config.yaml
n_layer: 9
d_model: 160
n_head: 2
n_kv_head: 2
head_dim: 64
d_mlp: 640
vocab_size: 8192
activation: "tanh_gelu"
norm: "layernorm"
norm_place: "pre"
norm_eps: 1e-05
positions: "learned"
qk_norm: false
attn_scale: 0.125
bias: "none"
tie_embeddings: true
parallel_block: false
init: "normal"
init_std_qkv: 0.0395
init_std_o: 0.0093
init_std_up: 0.0395
init_std_down: 0.0093
init_out_by_depth: true
optimizer: "adamw"
lr: 0.00206
beta1: 0.9
beta2: 0.95
weight_decay: 0.042
lr_head: 0.00481
grad_clip: 1.0
warmup_steps: 346
schedule: "wsd"
decay_fraction: 1.0
decay_shape: "linear"
final_lr_fraction: 0.02
batch_tokens: 16384
seq_len: 512
doc_mask: false
train_tokens: 137800000
steps: 8411
dataset: "wikipedia_en"
MLP neurons of a small language model. Each row is named by its layer, matrix (up: input weights; down: output weights) and neuron, and shows model dimensions 0-127. Each number is 500 + 25 x the weight over its row's rms, rounded and kept within 0 to 999. Numbers have three digits each.
Before each neuron's rows, "fires after" lists the tokens most often just before its 100 highest values on Wikipedia text that the model never trained on. A number after a token or word is its count.

fires after: "-" 28, " (" 22, "#" 6, " Un" 6
L5.up362:488519522471559492470510501501513507493445557506500477463475508492498523502534543509533546493491482476532526494534487498517487527469451486498491461473515492496480450483518537504486519531508476565506524517481485478468483501500489513486495528481479487519460508465531500515528478485481475520561492476529462555474472509498500505499449510505505556461508517450476519491528476507491492483559
L5.down362:531480486500490499524516488469528525514497481486475520499517496475481508453465457479496467508496520526527498499511512495478530547528496456494507530513509535494547546475525465474530481468490558501517517535521465531512511505500532459558513532509480504513461504507487445507453529529544463510463491535506521502487493472482507468492559496506463461512452506487513480524520487508534500483473

fires after: " to" 28, " e" 10, " Ha" 8, " We" 6
L5.up469:504462490518526504503479402538564505453517478469499522526512471486501513500527503501491466472510459503491457476487502509496542511487505459507479496562474500497499485498489508486492511535480494549483514514499476468542480501520499527491527508494501494491451548526508496478475500504481498494538535488453492465512461476531474501480514523509477467542479550544486529524517493519520517515504
L5.down469:477551476509456486509508557488555527537510482474522475481539526499493469538502533484518504497510519503517507498528503487537489508497469492463516501476514520521491488494486509538473480467498526460511523509484545544455471462467507435510458458512452495484550513513485519523496501486482478519482537476495498515478485505507562488494444518483511532503520492492469489523475492465497535524486

fires after: " \"" 38, " (" 18, " $" 11, "′" 6
L3.up483:513489546487533525515509484513508485474510505497470501480491499437497487508511529517490530470497462505482529473508490493536527495497514508516437542510473498488507480500513532486478528523487487531472558509489473511486476493501482486523498545466469523531475542499563479472464548480437477482516501493511496508478521511531506519478484528501503558544532536477460510520539496471477491435519
L3.down483:497516450542489507498482516502507504501523485506476477519512472555536488507464530432482507501503521500522501563495519494480507506450513512524464513470524500522537495480533468475515478485470462528482455466506474519479466483487532471504492506512526478480475543473503509528565470484507516525506497515499496535522499433482533502540530474455481514491474512489464496523504480501462482485524

fires after: " to" 41, ";" 10, " would" 5, "  " 4
L3.up528:501450503496507499503530499541545521505558499481479527497552488516542499498507454487476513470478491495508522524470494486541511499490487527523478520545493493510479509504480466457519517509464496480523515489520514517474502433511534483514500477481509528473502528476512512521449507494539496515494485482458499508504510476510499528488497507480445495547492513510491538545510516505506500497463
L3.down528:501471495486493485472466540537531505494555514526462519494490493523475540448501425500485504548479506502496491479520479447480508469511481501514485509543469546507513463482506544469483467453463533481525490468502507506497481499484504488530527471514498474508498524476454520445508504529494499496487508510467516508518513488537489516525491494467547487562518502497494486505482530457486512506547

fires after: "\n\n" 71, "\n" 6
L5.up97:497460498480478524515521463522523488501478495508444481512499510529515524459512436500492493495481512511506533526475526486482475554515505482494496498484500495523493441514466476481493515527560506514482516489515474487496512527545505499510515511497525483475475535473463483435504488518532488496521514519512509473499508465521513473552568519496496496492522463539495486457478525549527528507533
L5.down97:502531526546463495504500471491528476503484525513496469485455468489463483568512477503516471552530505533473456481510512500502493476482466522466548474501486537546512471486524494490509484527497482480502516506531536464532506477527464550511466528472500498497494467525508536496514472488458506463531537482485521501527502534503487485495542492470479538555485507507543492474471469523485461526495

fires after: " to" 70, "s" 4
L5.up339:511497496472541503516485512512520512477467498490517520466504497504509520497528483505452533491562459529501479465462516545522512442500497506505475496538517508472476483515498460500518509522502542503508500533487498512505459506494455522474504506491508470477507503466477528507512505554489495468516493531437514465458479457516498546501508525482490481542534529521530509557460477504500506510484
L5.down339:531513518476493452510477505504506504523459513489524479507495545479531490458429507494517451493513484463519514515476553569490534521524494488477495485468508540521516493485461483482477522514461530473512487557493520479513458494497497481498416487516500515495611494505473486498502485491500500532534477511487534534514523524501505483506476527486494518486487483500470501529498507489473485475491

fires after: " H" 20, " S" 12, " B" 12, " J" 9, " I" 5
L5.up406:509506527491515525483506491536520521532513493452503461506548519492499441545494556498489484475494478521470501513476516503490542482481455490544451527494488505451506465473467493512480545562507490504518549464512477510513493526485486505533519505484518481450510502497559415475493510480506481527491520453485490478497530492492491502496517518501492513541484488494467509521500504514522483487515
L5.down406:511483498535476449499481564520483528481521488529536495523528497485452463457508545466505509502498501455499557490518473480519450446496545479538514509490523545499473520511504497467518488487507522485483437478505468486541491507511504480532472513464502510519501501486493491513480491526490526529515476515475482496483486520487474544464467504506507499437503540549488506492520521511494496468499

fires after: "′" 35, "″" 28, "°" 13, "{" 7, " $" 4
L5.up18:528504493487504533508542513482504527468505497487483510489481487471557514495560498503478492508455485508464508552487503506508471496471522510475505473490505486458491502490521475471503501530467521481469516490515463473466513511530497544481510465496480462534482484525473438470485530492526507462557515488503473545506460470519512477461525514487505508508506526485528543529503440467517477504514
L5.down18:511483493468488506511529553456514500486525464491487484467549500429486509519473509472496478479493504533494443519520487502495507529502536529495471518548479512481506510475523503544503495492459470502495442523518502484520486492514494476542492485435519517542488537571456459554529518515522459534469502494484504474466502504494544505510495497467505511540528526512527495513472502527526505516503

fires after: " \"" 22, "'" 13, " '" 8, " said" 7, " that" 4
L5.up575:467493474478522494530528451498539510481499508529515523460504506491535512488510549502472560521502527526440553485446483511490547496482487479501482478508463507480521488499536509466524537478497510497485520501538471495501520458508526499483507506490457498510508515484507480451489502492496490505534516488481496525464514480487493517505515499511425521503499480459482527529549495480461469453536
L5.down575:490465472483519463538486507472519501483497493496534505521486529450556498475545517513513479483476547525497486530510489536484478501499483462475495528503472522499519538459553462499515472487480498493502464532520487477521496514480478471534510516515487544495519486500514488499548476468481532475540518500501521515510468463522544527497473485468470491460488556475490481516542487453422504531478